Part of a small language model's weights.
Training: 245M tokens, 16533 steps.
MLP neurons of a small language model. Each row is named by its layer, matrix (down: output weights) and neuron, and shows model dimensions 0-127. Each number is 200 + 30 x the weight over its row's rms, rounded and kept within 0 to 999. A neuron's up and down rows have the sign that makes its largest values positive.
After each neuron's rows, "fires before" lists the tokens most often just after its 100 highest values on Wikipedia text that the model never trained on.

L10.down110,163,214,161,234,162,185,231,156,193,216,181,218,114,246,157,224,223,197,220,194,252,262,219,161,178,257,186,178,214,216,176,225,168,245,175,247,192,231,265,165,206,204,206,220,185,197,207,165,207,207,213,156,200,205,244,284,223,231,221,189,178,225,201,238,187,192,173,209,237,192,188,227,204,172,189,236,228,204,234,188,211,195,174,228,215,193,169,218,211,222,201,205,231,170,248,197,221,233,182,189,126,208,216,201,140,157,216,236,212,199,219,159,203,182,192,183,162,195,187,220,181,189,251,184,150,179,211,239
fires before: " as", " to", "."

L7.down312,181,187,164,214,207,186,191,208,175,184,170,202,162,214,161,208,186,214,220,234,224,180,192,225,156,171,233,245,170,224,239,216,231,210,156,214,240,183,203,157,185,226,216,225,173,234,196,166,280,256,241,206,128,197,246,202,173,218,217,202,173,206,195,177,180,221,224,260,188,232,141,182,236,220,201,167,218,212,221,175,138,168,193,239,202,198,216,225,240,162,212,169,217,188,242,190,249,226,155,203,227,257,225,203,180,167,194,246,129,225,193,206,243,143,209,214,239,238,247,208,240,195,151,241,241,179,238,193
fires before: "\n"

L9.down244,224,218,153,196,234,167,213,193,159,161,174,239,209,197,189,209,189,221,176,207,162,177,161,176,170,202,266,184,164,225,204,156,172,225,219,176,177,199,215,182,210,247,202,223,190,178,190,232,179,149,160,266,224,174,204,223,173,155,232,224,172,197,196,231,178,125,163,219,223,187,263,169,196,248,177,196,245,191,141,196,155,208,215,190,189,181,194,148,156,227,211,254,169,177,214,195,216,202,211,192,175,186,199,149,213,224,198,208,203,120,213,210,234,160,221,209,194,168,155,214,201,216,170,210,148,164,227,196
fires before: " ", " the"

L9.down4,186,228,140,162,193,152,215,158,235,237,193,191,197,223,207,168,181,294,217,197,249,259,207,206,206,202,210,200,213,209,244,230,230,187,170,200,191,180,231,172,223,222,165,213,223,198,247,258,200,224,217,190,217,169,211,244,142,181,205,181,200,230,189,213,196,216,201,110,168,240,149,208,181,193,155,200,240,223,182,243,164,137,205,194,155,238,238,227,239,179,221,226,218,244,196,258,189,222,199,236,240,218,159,223,186,183,213,229,243,160,224,209,174,173,218,236,209,182,195,136,225,248,240,197,169,189,176,191
fires before: "9", "8", "7"

L5.down299,185,187,259,202,191,196,209,184,207,184,161,202,179,217,173,188,242,136,222,181,211,187,166,239,206,192,184,145,170,171,154,167,217,117,184,190,211,224,207,201,247,224,171,224,166,219,179,179,146,199,219,220,193,118,236,228,162,200,195,219,220,222,164,188,210,185,267,190,202,166,179,190,203,182,198,208,186,166,211,187,174,194,195,222,169,148,196,200,169,248,205,232,132,191,202,168,251,200,187,201,206,196,209,225,168,171,173,234,223,230,183,190,266,214,201,153,237,169,183,172,137,151,191,150,251,198,234,183
fires before: "1", "2", "0", ","

L5.down101,170,198,205,237,214,227,242,257,185,211,206,193,231,191,231,159,222,171,168,247,227,188,186,168,177,198,197,208,255,178,200,184,174,217,182,179,177,191,173,194,190,182,131,200,200,181,232,181,236,128,204,182,172,186,262,189,192,171,167,201,266,255,210,184,182,209,202,205,240,154,199,204,185,271,214,187,182,190,188,240,173,178,210,195,204,175,247,192,234,172,243,209,240,215,220,218,255,156,218,234,149,215,218,196,236,195,225,213,176,189,195,178,193,131,160,198,220,211,210,163,231,197,180,200,201,227,218,197
fires before: "==", "The", "==="

L6.down174,229,209,185,189,257,129,215,224,205,246,223,196,175,227,201,189,188,179,145,184,197,219,197,172,216,194,231,196,245,220,195,226,197,113,222,231,169,185,219,170,194,185,174,193,177,159,160,235,203,246,152,214,200,219,162,212,204,191,232,240,173,201,159,241,185,168,192,250,208,237,200,214,196,210,204,168,117,157,186,218,162,200,212,198,213,154,161,213,234,171,206,274,196,154,246,171,208,243,155,201,217,152,210,258,207,196,188,173,171,264,190,220,136,123,214,226,203,174,182,200,173,203,202,228,219,150,181,209
fires before: " a", "\n", " an", " It"

L2.down257,160,233,238,194,217,160,174,184,194,166,219,181,218,209,186,223,197,168,238,201,196,250,179,174,175,269,259,213,169,230,240,186,165,231,220,191,240,164,159,148,187,209,243,208,191,145,176,227,230,220,183,223,214,228,221,256,260,178,192,150,215,221,151,186,239,125,217,180,165,184,196,198,159,143,218,174,175,199,260,210,161,185,216,192,136,193,196,207,164,188,163,169,215,207,195,220,146,189,160,176,213,216,198,237,200,156,229,179,225,171,232,196,163,179,206,199,138,214,179,200,230,221,219,217,220,236,123,205
fires before: ",", " of", ".", " the", " later", " in"

L10.down117,183,162,257,185,171,175,195,241,192,164,175,216,242,188,207,242,206,205,192,220,161,198,212,163,189,174,247,257,190,191,191,155,176,81,188,193,169,195,197,164,187,220,136,190,203,151,180,205,194,152,198,264,203,159,212,207,189,205,163,240,205,167,186,253,221,172,158,204,202,197,227,207,206,223,198,226,199,193,201,177,213,205,239,174,184,204,217,189,205,239,241,222,180,228,132,187,166,182,226,220,167,167,184,250,200,207,190,203,195,171,196,197,237,142,187,216,204,221,150,242,226,188,197,197,185,210,235,229
fires before: " "

L2.down28,161,242,157,242,218,201,211,192,144,207,211,147,224,196,241,197,188,110,162,199,209,173,214,219,258,206,190,158,175,202,190,219,158,222,218,185,223,161,224,160,241,181,208,186,144,225,211,199,178,215,167,261,210,246,171,192,189,262,189,193,211,252,222,189,191,222,154,232,198,211,168,172,234,196,199,229,199,244,200,219,208,159,236,218,242,192,225,218,214,222,175,215,203,279,189,196,170,194,139,179,182,213,206,155,206,166,256,224,239,164,183,164,252,251,236,227,198,178,215,141,197,232,180,175,186,186,237,208
fires before: "-", "|", "\n"

L5.down235,263,200,126,157,228,195,159,192,174,177,146,217,212,155,195,182,175,153,259,202,201,202,205,181,157,168,210,235,166,174,141,238,186,131,169,226,217,234,231,222,232,186,200,200,191,221,170,198,177,179,198,233,199,177,177,231,145,197,134,230,200,185,238,166,256,155,196,232,181,209,205,202,166,186,259,153,234,180,174,133,195,186,192,241,221,195,193,183,227,215,198,234,240,180,199,200,153,193,189,233,144,173,233,195,196,199,224,189,184,188,211,251,221,233,208,213,178,203,173,197,196,152,214,132,250,171,224,229
fires before: " ", "\n", "ck"

L7.down302,214,187,255,150,182,175,223,209,213,191,185,188,196,204,129,211,156,213,201,203,254,211,158,180,266,247,179,197,217,188,191,189,222,228,197,193,215,266,180,183,248,226,196,257,134,174,225,183,194,184,210,206,158,243,233,216,245,174,229,167,195,251,203,183,183,190,219,195,190,208,227,193,140,193,186,168,162,219,186,161,167,169,209,225,144,196,199,225,199,172,149,169,195,238,222,200,233,195,250,246,201,238,202,200,260,253,210,225,239,178,208,229,194,223,196,194,242,210,179,193,212,234,173,179,235,255,229,184
fires before: "-", "\n"

L5.down168,244,205,199,219,221,171,249,207,237,151,160,217,197,204,242,213,195,77,204,231,157,187,266,175,167,216,171,182,174,211,168,174,171,283,222,172,190,237,216,150,226,198,177,194,189,168,182,216,207,204,221,142,175,186,186,261,235,191,227,173,216,220,175,225,182,178,202,235,226,228,247,161,184,201,228,165,174,194,216,215,195,199,210,211,174,247,190,207,207,223,208,155,213,199,181,170,163,196,223,214,202,221,231,198,197,238,187,191,185,220,189,158,195,138,170,176,183,277,224,162,183,188,150,202,141,209,198,199
fires before: "-", "\n"

L6.down144,213,139,210,179,198,204,198,218,215,188,176,199,193,193,227,228,182,216,204,182,188,203,215,228,158,158,200,202,170,246,224,207,239,288,239,199,174,159,208,186,203,190,230,221,239,186,193,232,217,208,184,170,158,212,209,186,184,177,175,189,204,193,188,186,196,244,258,174,196,281,212,192,207,208,166,150,227,255,165,253,211,215,206,253,173,180,210,169,191,189,217,177,240,199,218,212,226,227,183,196,206,203,165,197,169,196,215,223,203,192,189,220,213,183,253,147,201,188,189,152,223,245,196,244,198,151,170,194
fires before: "\n"

L7.down263,206,178,187,184,200,132,175,182,152,202,220,185,218,155,186,186,219,209,200,172,193,175,205,190,186,174,184,228,211,231,192,203,180,178,200,152,212,227,227,222,166,248,183,211,259,194,184,169,166,154,174,197,248,246,175,246,179,197,197,181,171,188,156,174,175,204,182,176,182,233,192,170,226,218,150,217,198,164,193,180,159,213,229,270,224,226,168,202,215,258,239,263,216,172,163,197,186,198,256,213,194,198,202,269,195,145,183,165,162,218,215,198,188,197,204,205,170,219,198,191,191,198,182,235,205,256,150,163
fires before: ".", " "

L7.down315,164,214,192,246,240,146,225,137,200,169,208,260,198,220,194,192,196,137,199,155,178,190,203,221,199,202,207,233,196,186,231,222,197,194,196,146,197,212,222,194,198,170,237,228,153,176,164,163,215,204,156,188,204,170,205,197,237,165,168,201,192,194,188,194,230,197,165,225,204,146,197,230,234,160,208,176,221,215,219,228,204,190,166,280,192,177,238,198,182,172,136,200,230,176,183,236,217,240,223,212,214,151,206,146,204,200,207,228,238,230,205,229,266,168,142,181,270,214,196,139,213,192,221,221,204,226,166,200
fires before: "-", "\n"

L7.down89,236,214,203,191,227,241,225,215,195,176,229,177,238,204,214,210,189,216,228,185,185,259,182,177,160,211,220,200,172,208,233,187,196,105,219,240,190,225,169,256,182,226,220,181,198,261,226,207,202,195,203,181,209,164,197,191,171,206,180,217,224,191,264,200,224,222,179,199,167,209,210,211,198,176,205,174,212,194,158,134,209,183,197,221,223,190,209,219,180,157,189,175,264,169,248,168,226,213,255,179,195,212,172,231,157,202,189,203,157,219,240,170,207,204,172,132,187,222,168,153,221,157,182,218,191,227,192,127
fires before: " ", "\n", "1", "2"

L2.down44,227,166,165,196,163,178,157,166,213,272,241,177,187,214,218,188,175,120,153,231,263,247,199,176,190,216,154,196,202,222,255,229,193,232,247,199,235,177,231,236,202,187,145,231,215,193,240,140,207,210,207,210,182,202,201,200,174,253,188,184,248,236,172,188,173,189,258,187,247,194,188,216,188,206,207,196,200,212,221,174,210,212,235,203,208,175,167,188,192,173,197,182,220,170,206,224,170,206,178,150,167,198,229,158,215,241,219,183,176,188,218,195,175,171,197,152,192,192,170,245,166,193,237,257,184,192,219,170
fires before: "-", "\n", "=", "Population"

L5.down78,198,204,129,226,209,221,204,156,116,211,192,158,198,227,228,174,226,249,181,227,197,211,196,221,205,156,207,213,203,216,185,259,222,119,207,171,202,172,159,199,198,169,182,209,202,257,231,207,167,213,194,185,197,203,207,203,274,161,235,207,219,213,146,223,194,174,154,210,202,184,196,206,234,228,230,133,202,217,146,227,173,177,222,241,167,195,165,219,183,171,203,239,218,220,193,177,162,212,149,188,171,233,196,181,200,160,216,175,169,223,140,217,209,230,175,200,143,176,195,244,200,134,177,172,193,177,226,260
fires before: " ", ":", " UTC", "\n", " No", " reference"

L2.down69,207,194,186,162,242,137,187,213,219,246,220,204,179,169,206,224,148,113,234,215,217,181,236,222,189,199,215,243,191,199,184,184,171,167,202,218,279,185,184,166,238,229,156,200,167,184,175,199,200,234,201,273,207,68,226,208,249,201,189,221,237,235,178,189,189,196,245,205,233,204,248,205,199,186,199,183,219,185,234,271,205,219,173,221,211,199,178,247,209,180,214,226,209,166,248,131,214,211,178,247,173,184,174,186,236,174,222,249,197,234,177,149,196,195,185,253,211,191,192,199,209,206,218,223,224,186,176,222
fires before: "\n", " The", " He", " It", " This"

L2.down142,198,240,225,214,192,200,192,188,201,177,202,232,160,188,205,217,180,216,151,214,221,166,203,218,256,242,143,162,200,232,220,156,195,106,191,146,231,205,228,245,158,206,170,192,225,204,239,169,243,188,189,214,186,246,225,255,215,240,207,206,248,201,211,151,183,156,150,198,194,201,125,177,192,211,188,188,179,163,121,234,194,211,211,190,181,177,195,200,239,251,190,139,218,190,209,210,178,210,182,177,197,210,151,164,218,193,219,202,179,218,199,211,195,194,180,167,172,169,206,183,194,183,166,178,284,203,141,139
fires before: "\n", " "

L9.down158,184,199,162,153,185,231,210,226,239,147,223,207,232,259,200,176,207,227,208,190,202,172,183,211,176,172,196,188,236,202,203,148,184,126,200,199,181,206,229,214,214,235,210,220,212,236,147,173,246,244,190,216,220,123,211,197,139,199,237,193,200,247,224,180,183,124,243,191,197,236,253,198,181,191,184,193,215,204,220,232,185,236,175,197,235,241,229,177,202,177,204,178,209,242,186,190,230,190,207,151,265,252,293,174,144,166,185,177,167,192,202,194,133,160,199,195,172,224,133,190,199,204,221,187,215,153,166,215
fires before: "0", "9", "6", "4", "5", "1"

L6.down247,204,175,203,206,158,199,198,192,140,219,196,172,197,226,241,213,199,210,141,190,211,133,143,234,181,188,179,234,242,204,226,209,163,229,177,219,233,188,196,186,197,219,246,161,215,200,239,259,220,174,280,186,177,211,202,258,173,238,209,206,161,201,187,212,253,198,207,185,153,201,179,200,134,189,211,207,243,215,139,177,205,173,188,221,186,195,178,263,238,204,210,166,205,179,188,188,152,229,189,235,248,207,159,223,217,194,153,152,251,222,161,249,187,182,226,245,272,215,234,150,233,155,224,159,221,216,195,193
fires before: ".", "8", "1", " |"

L6.down271,197,184,173,201,215,189,224,159,163,222,187,185,119,224,227,166,180,180,202,226,231,216,214,202,231,231,196,129,224,195,203,209,222,147,203,137,267,253,161,181,135,206,146,198,172,162,200,166,187,199,172,230,209,243,213,213,165,189,199,212,185,232,185,227,189,160,177,184,242,216,143,195,207,168,218,198,202,213,191,164,212,222,133,235,211,194,231,233,213,193,238,208,259,164,241,177,207,196,163,167,187,223,160,207,243,222,232,191,192,190,151,220,176,221,241,143,193,195,207,174,162,157,193,254,221,173,186,201
fires before: "\n", "0", "8", "7", "5", "3"

L5.down248,175,191,181,236,225,237,197,220,204,220,194,214,252,164,178,195,178,133,216,177,234,180,185,186,156,169,204,202,150,237,201,166,232,189,191,194,218,187,184,218,208,225,173,229,137,224,103,159,212,214,165,197,228,150,223,279,153,228,223,202,192,232,173,234,191,200,181,182,186,194,190,233,199,221,276,239,236,201,263,183,201,219,211,202,182,170,244,202,159,135,217,235,230,141,223,163,187,245,227,194,164,196,180,226,249,251,209,224,224,242,239,190,229,232,219,212,259,169,213,204,223,211,217,172,168,194,244,248
fires before: "1", "2", "\n", " "

L2.down202,227,220,212,232,209,164,228,189,186,231,250,203,156,147,240,255,200,147,225,190,194,223,202,175,250,143,229,221,162,218,237,166,200,224,217,193,239,205,201,177,213,196,208,179,141,172,258,188,221,206,254,223,184,237,182,190,238,199,220,195,171,184,254,174,128,213,211,241,175,242,189,248,233,172,214,200,189,172,209,227,207,195,149,188,146,193,203,185,182,189,191,187,198,199,269,222,188,192,165,227,211,248,221,176,200,157,247,228,187,226,224,212,206,137,186,187,181,166,201,177,230,242,190,235,194,188,216,178
fires before: "\n", " "

L7.down159,152,157,213,199,212,112,211,173,227,201,231,205,174,202,258,169,257,161,230,212,207,204,165,228,157,197,202,176,221,170,228,198,158,215,175,203,157,244,243,185,219,212,191,170,115,193,184,207,235,208,192,192,160,248,192,166,203,205,173,209,213,189,188,221,186,197,226,221,192,190,227,162,201,217,199,216,155,166,239,218,231,213,226,140,238,257,230,197,215,193,130,234,172,205,184,168,185,238,192,153,214,177,202,144,207,208,205,183,175,204,150,196,230,170,262,193,288,196,137,223,205,191,169,157,164,205,200,172
fires before: "\n", "-", "|", "age"

L9.down125,234,202,195,191,237,188,194,200,215,237,253,161,275,246,265,213,215,189,212,206,199,211,216,176,210,243,216,243,215,211,134,203,201,178,210,233,138,188,205,179,189,248,200,196,220,152,240,232,245,236,218,240,219,132,204,156,230,209,202,143,198,210,208,190,253,164,175,207,211,242,226,207,183,200,200,271,232,195,207,156,196,230,252,196,203,222,242,240,215,168,185,173,203,175,217,180,160,184,144,213,185,192,249,213,213,176,244,242,221,194,194,268,228,191,175,198,150,173,179,183,227,192,226,181,171,207,175,232
fires before: " "

L6.down137,209,205,191,180,187,132,178,228,177,240,224,211,167,201,213,135,192,216,173,186,204,204,159,253,211,178,184,124,183,250,199,251,197,118,221,260,223,219,204,219,237,236,253,180,164,189,200,213,152,180,148,182,181,256,170,180,214,189,242,183,241,164,156,216,222,219,196,193,181,172,212,167,196,222,222,157,184,187,189,258,204,203,233,187,239,175,213,251,175,157,212,228,186,184,185,176,167,276,174,170,201,158,177,190,186,173,240,152,242,265,229,229,261,209,237,206,228,232,170,222,167,205,218,183,221,178,185,209
fires before: "\n"

L9.down278,233,166,211,197,196,222,229,185,200,190,193,182,217,155,175,195,152,146,225,137,211,234,161,193,153,222,159,183,186,169,192,262,185,138,181,144,258,177,168,192,220,175,138,196,163,191,232,176,158,204,246,152,216,210,241,212,197,189,205,237,213,167,207,199,213,222,190,208,218,191,157,174,151,201,247,201,178,199,255,186,185,159,193,167,178,216,207,212,244,204,173,206,166,183,162,151,145,194,203,147,200,258,215,199,167,188,168,195,216,213,187,201,208,218,167,159,205,145,178,136,195,170,179,243,176,204,207,187
fires before: "1", "3", "0", "2", "5", "4"

L2.down6,182,215,203,154,181,157,198,248,233,193,189,225,172,202,203,164,172,176,176,199,177,213,240,219,202,198,212,165,215,175,207,160,156,96,238,231,214,137,166,202,225,193,178,252,189,222,217,207,217,226,179,200,175,271,221,223,169,240,216,215,242,239,185,204,208,214,204,189,200,189,209,171,185,147,193,246,151,224,195,204,177,235,236,182,155,188,198,217,220,199,256,250,217,220,232,204,228,222,162,173,235,193,211,190,184,182,216,201,216,201,177,243,206,169,218,189,211,181,221,185,238,151,204,226,218,210,189,244
fires before: "\n"

L10.down64,173,184,206,232,206,177,241,217,159,187,164,187,250,206,226,238,231,170,152,142,213,198,216,254,192,176,182,193,226,178,219,224,186,188,203,197,198,165,173,261,262,237,228,171,169,224,206,221,237,208,217,178,186,258,183,161,209,226,138,195,207,251,192,237,228,191,208,184,194,200,238,205,186,153,301,180,192,253,177,199,178,220,228,204,201,160,190,171,205,170,175,185,193,224,151,226,213,252,160,152,222,173,239,206,199,207,211,145,244,199,211,223,195,228,251,175,181,166,218,206,248,166,214,171,223,189,235,160
fires before: "\n", ",", ".", " States"

L9.down49,196,154,163,222,190,240,204,226,168,183,202,248,197,185,188,222,228,204,179,165,203,184,218,155,180,225,173,178,203,202,243,225,198,203,182,204,207,232,208,231,214,232,216,242,235,207,178,233,201,220,168,256,222,238,217,253,180,166,182,170,200,226,174,205,173,156,198,232,191,220,251,156,152,208,155,163,194,197,201,172,197,193,246,246,196,165,170,157,162,205,209,189,197,171,189,180,214,159,232,209,185,141,239,232,209,191,274,213,171,228,211,179,189,203,175,225,130,204,195,245,166,202,198,135,238,131,205,159
fires before: "\n"

L2.down298,256,189,225,180,205,191,210,176,208,196,220,234,166,200,271,230,152,173,216,204,177,202,235,213,163,180,179,217,151,196,226,218,193,130,253,232,212,160,196,195,155,224,185,219,187,197,185,214,220,209,221,206,235,89,249,208,196,193,219,188,245,252,210,200,222,234,228,190,222,141,262,242,218,165,198,202,206,193,184,243,187,143,220,178,185,175,181,184,180,137,208,230,208,211,216,247,240,191,144,221,231,160,242,193,211,217,201,210,225,222,215,206,189,188,228,183,161,219,187,218,195,189,155,199,174,140,152,181
fires before: "\n", " the", " "

L5.down119,169,212,204,206,224,136,181,223,262,165,173,181,192,213,212,154,233,178,245,165,191,133,273,217,203,171,198,163,220,174,223,196,232,185,172,177,183,205,226,192,243,177,205,204,204,215,209,210,158,210,168,189,246,210,201,256,206,227,260,193,211,187,189,189,258,159,172,213,273,167,224,161,209,198,224,196,184,168,183,220,184,207,152,162,195,197,226,233,234,220,183,164,222,190,185,192,145,240,209,203,139,217,174,192,154,231,180,158,224,213,195,203,156,152,199,238,182,206,189,197,160,180,262,200,146,208,200,167
fires before: "\n", "-", " by", "=", " →"

L10.down222,212,189,245,207,224,220,173,202,180,185,208,196,224,144,191,188,212,211,137,218,204,256,191,213,226,229,145,265,225,144,167,240,156,238,216,181,225,240,233,175,236,194,186,207,213,205,224,124,172,232,234,209,191,183,78,204,268,223,206,143,231,196,189,217,167,228,135,223,208,172,226,219,183,211,201,225,193,223,184,205,170,215,172,176,194,194,182,181,187,224,203,252,211,186,216,206,179,192,243,240,179,181,206,214,188,155,186,192,205,123,216,205,159,218,227,145,261,159,219,215,177,245,197,214,210,233,251,169
fires before: "-", ".", "\n", "′"

L2.down64,214,165,216,181,218,182,169,216,210,228,268,241,228,259,184,211,204,156,157,216,202,146,205,231,166,219,205,175,229,222,175,215,158,251,210,171,200,200,222,133,204,199,196,208,179,234,144,186,193,180,193,162,153,155,179,226,216,159,188,234,227,228,238,230,186,212,245,211,198,175,194,226,214,211,182,194,172,212,225,186,214,244,172,206,247,206,230,193,176,180,228,183,214,216,200,192,193,142,249,222,207,186,257,225,174,244,214,213,222,227,179,200,189,193,142,199,211,217,228,181,226,142,190,243,249,233,201,225
fires before: "-", "=", "\n", "Population"

L10.down262,186,217,207,145,258,211,218,220,234,90,220,218,192,268,203,195,221,266,176,175,234,182,185,234,149,180,170,178,213,205,225,198,234,159,221,165,233,207,238,207,246,236,218,171,192,186,190,173,199,173,203,212,205,102,189,177,186,222,192,221,153,172,213,211,184,151,275,250,240,161,225,221,180,204,234,208,186,255,168,240,191,188,187,218,183,203,222,240,208,169,172,171,188,200,188,206,210,229,219,192,207,191,228,193,177,202,170,164,185,173,181,205,229,203,180,198,205,167,212,225,159,123,185,118,185,213,184,209
fires before: "1", "0", "2", "3"

L2.down239,238,179,244,215,162,197,231,275,248,137,206,246,163,177,139,115,203,150,188,182,177,218,219,196,190,219,203,192,209,206,218,181,201,194,211,145,217,158,157,173,198,234,183,235,214,172,177,155,184,210,206,130,131,190,232,196,279,171,189,197,174,230,219,247,207,176,177,237,203,214,275,211,228,242,183,184,148,194,191,187,220,231,206,216,192,206,201,192,249,209,249,154,190,162,205,208,186,216,191,187,191,192,214,248,213,238,171,222,229,228,210,168,196,197,213,203,223,233,199,178,169,180,185,200,210,226,263,173
fires before: "==", "The", "===", "In", "A"

L6.down9,197,203,224,161,216,238,200,211,247,179,208,212,176,236,219,221,255,240,239,235,190,216,201,241,211,190,214,203,252,192,170,211,196,210,212,188,218,195,278,239,204,148,184,224,236,201,178,147,172,228,248,232,174,128,179,257,232,185,192,197,161,221,169,232,197,184,126,214,185,186,238,278,182,220,205,198,193,205,178,181,140,234,188,193,196,232,139,236,191,215,232,184,165,240,173,197,205,186,191,194,218,203,228,161,189,189,223,208,223,194,177,183,241,235,211,150,151,178,209,147,202,118,216,206,161,230,242,253
fires before: "s", "\n", "-"

L2.down141,209,211,164,158,184,219,185,175,200,211,235,186,155,228,195,212,148,184,206,191,220,126,206,236,226,173,153,195,213,273,180,291,218,163,198,110,237,204,248,214,239,167,145,204,177,223,196,177,149,275,210,198,220,172,174,208,179,199,206,172,201,214,184,172,182,167,209,202,231,143,188,177,175,175,237,175,220,195,160,211,261,164,217,192,180,188,187,222,173,212,207,227,203,208,168,221,189,177,235,193,251,217,222,210,184,228,145,204,234,198,217,219,236,156,197,181,201,168,214,252,204,177,127,241,246,233,174,204
fires before: "-", "\n"

L10.down217,162,215,206,196,234,209,222,171,168,194,205,250,161,184,267,163,239,182,154,234,161,174,183,165,183,213,196,241,202,222,228,189,146,181,187,236,171,224,237,186,191,167,242,206,188,201,203,228,241,160,159,164,234,113,273,168,220,148,191,220,158,213,176,219,241,206,124,192,182,173,191,192,174,185,160,206,181,183,232,193,171,256,161,191,199,224,201,203,226,222,202,189,201,202,235,173,176,206,150,236,147,203,240,149,173,160,186,234,175,182,187,175,227,184,229,154,206,188,139,169,238,179,202,182,228,175,184,162
fires before: " in", " on", " by", " to", " ", " as"

L10.down129,192,219,183,179,216,242,220,200,192,224,236,196,207,202,185,174,172,182,213,161,158,220,197,254,218,211,183,205,167,195,146,195,273,134,239,171,216,228,147,190,175,189,156,187,194,179,211,136,227,202,207,154,205,219,199,175,171,243,222,176,160,203,228,153,211,196,156,258,223,145,228,165,236,180,223,182,197,169,214,218,185,222,188,223,197,188,148,202,209,176,227,226,181,214,229,200,189,236,240,195,155,236,175,276,230,122,185,211,208,204,221,250,201,177,207,193,211,187,244,134,202,192,189,202,177,194,162,116
fires before: "0", "-", "6", "4", "1", "3"

L10.down99,174,180,211,210,245,202,200,191,207,190,257,134,232,257,240,206,186,210,193,221,185,178,194,175,166,180,227,216,186,170,235,222,170,183,156,224,220,185,101,145,221,268,212,197,193,183,183,153,238,199,231,155,229,121,194,208,201,227,243,255,238,195,198,202,251,200,187,211,198,229,234,159,232,202,241,183,191,169,201,247,178,183,200,212,182,96,201,183,212,165,220,173,208,183,164,190,227,203,177,166,193,204,156,167,202,172,227,214,183,248,204,154,214,205,159,207,198,184,179,219,203,195,194,221,153,189,188,209
fires before: "\n"

L10.down87,230,239,209,178,203,195,216,233,169,151,228,139,215,165,187,219,176,165,198,219,186,227,212,166,229,175,255,232,183,171,255,206,220,256,172,183,174,199,177,235,197,191,195,143,193,223,139,215,262,195,192,199,182,211,189,227,272,220,181,236,221,178,229,245,161,192,227,139,196,134,224,202,182,218,204,153,196,161,209,283,222,212,195,205,198,130,175,191,218,150,177,235,150,217,242,224,195,258,180,200,142,160,175,187,230,216,178,187,213,224,177,194,163,194,199,226,173,191,167,200,201,192,222,177,175,178,198,181
fires before: ",", ".", " to", " and", "\n"

L7.down153,189,203,226,219,213,224,194,224,216,176,216,137,177,211,194,148,168,180,191,161,205,187,187,195,213,171,266,192,198,210,196,211,153,151,258,190,184,175,196,192,187,181,168,198,198,110,205,231,219,225,177,200,236,172,228,181,183,213,174,266,207,212,171,179,178,205,187,179,151,155,226,237,160,130,222,227,200,192,229,170,169,197,151,168,173,178,177,193,214,217,230,224,202,162,216,209,206,172,157,184,239,206,235,179,213,252,229,187,206,274,207,164,174,221,232,160,202,153,243,165,227,135,236,243,199,203,229,179
fires before: "3", "5", "0", "2", "4", "1"

L2.down256,164,169,203,198,232,137,189,215,202,161,255,240,229,186,180,216,171,182,170,141,154,189,129,226,180,233,216,186,201,209,208,168,196,110,166,237,159,182,226,201,183,223,199,227,201,188,194,206,206,171,227,214,164,129,214,185,306,180,188,172,182,189,180,203,170,167,225,209,200,195,230,193,159,177,225,207,161,210,150,172,229,218,203,191,203,177,196,176,228,180,148,210,198,164,220,201,190,151,188,190,180,147,122,217,228,237,180,196,241,209,238,228,186,190,188,181,178,243,205,191,183,160,204,211,207,179,243,124
fires before: "\n", " |", " was", " is", " "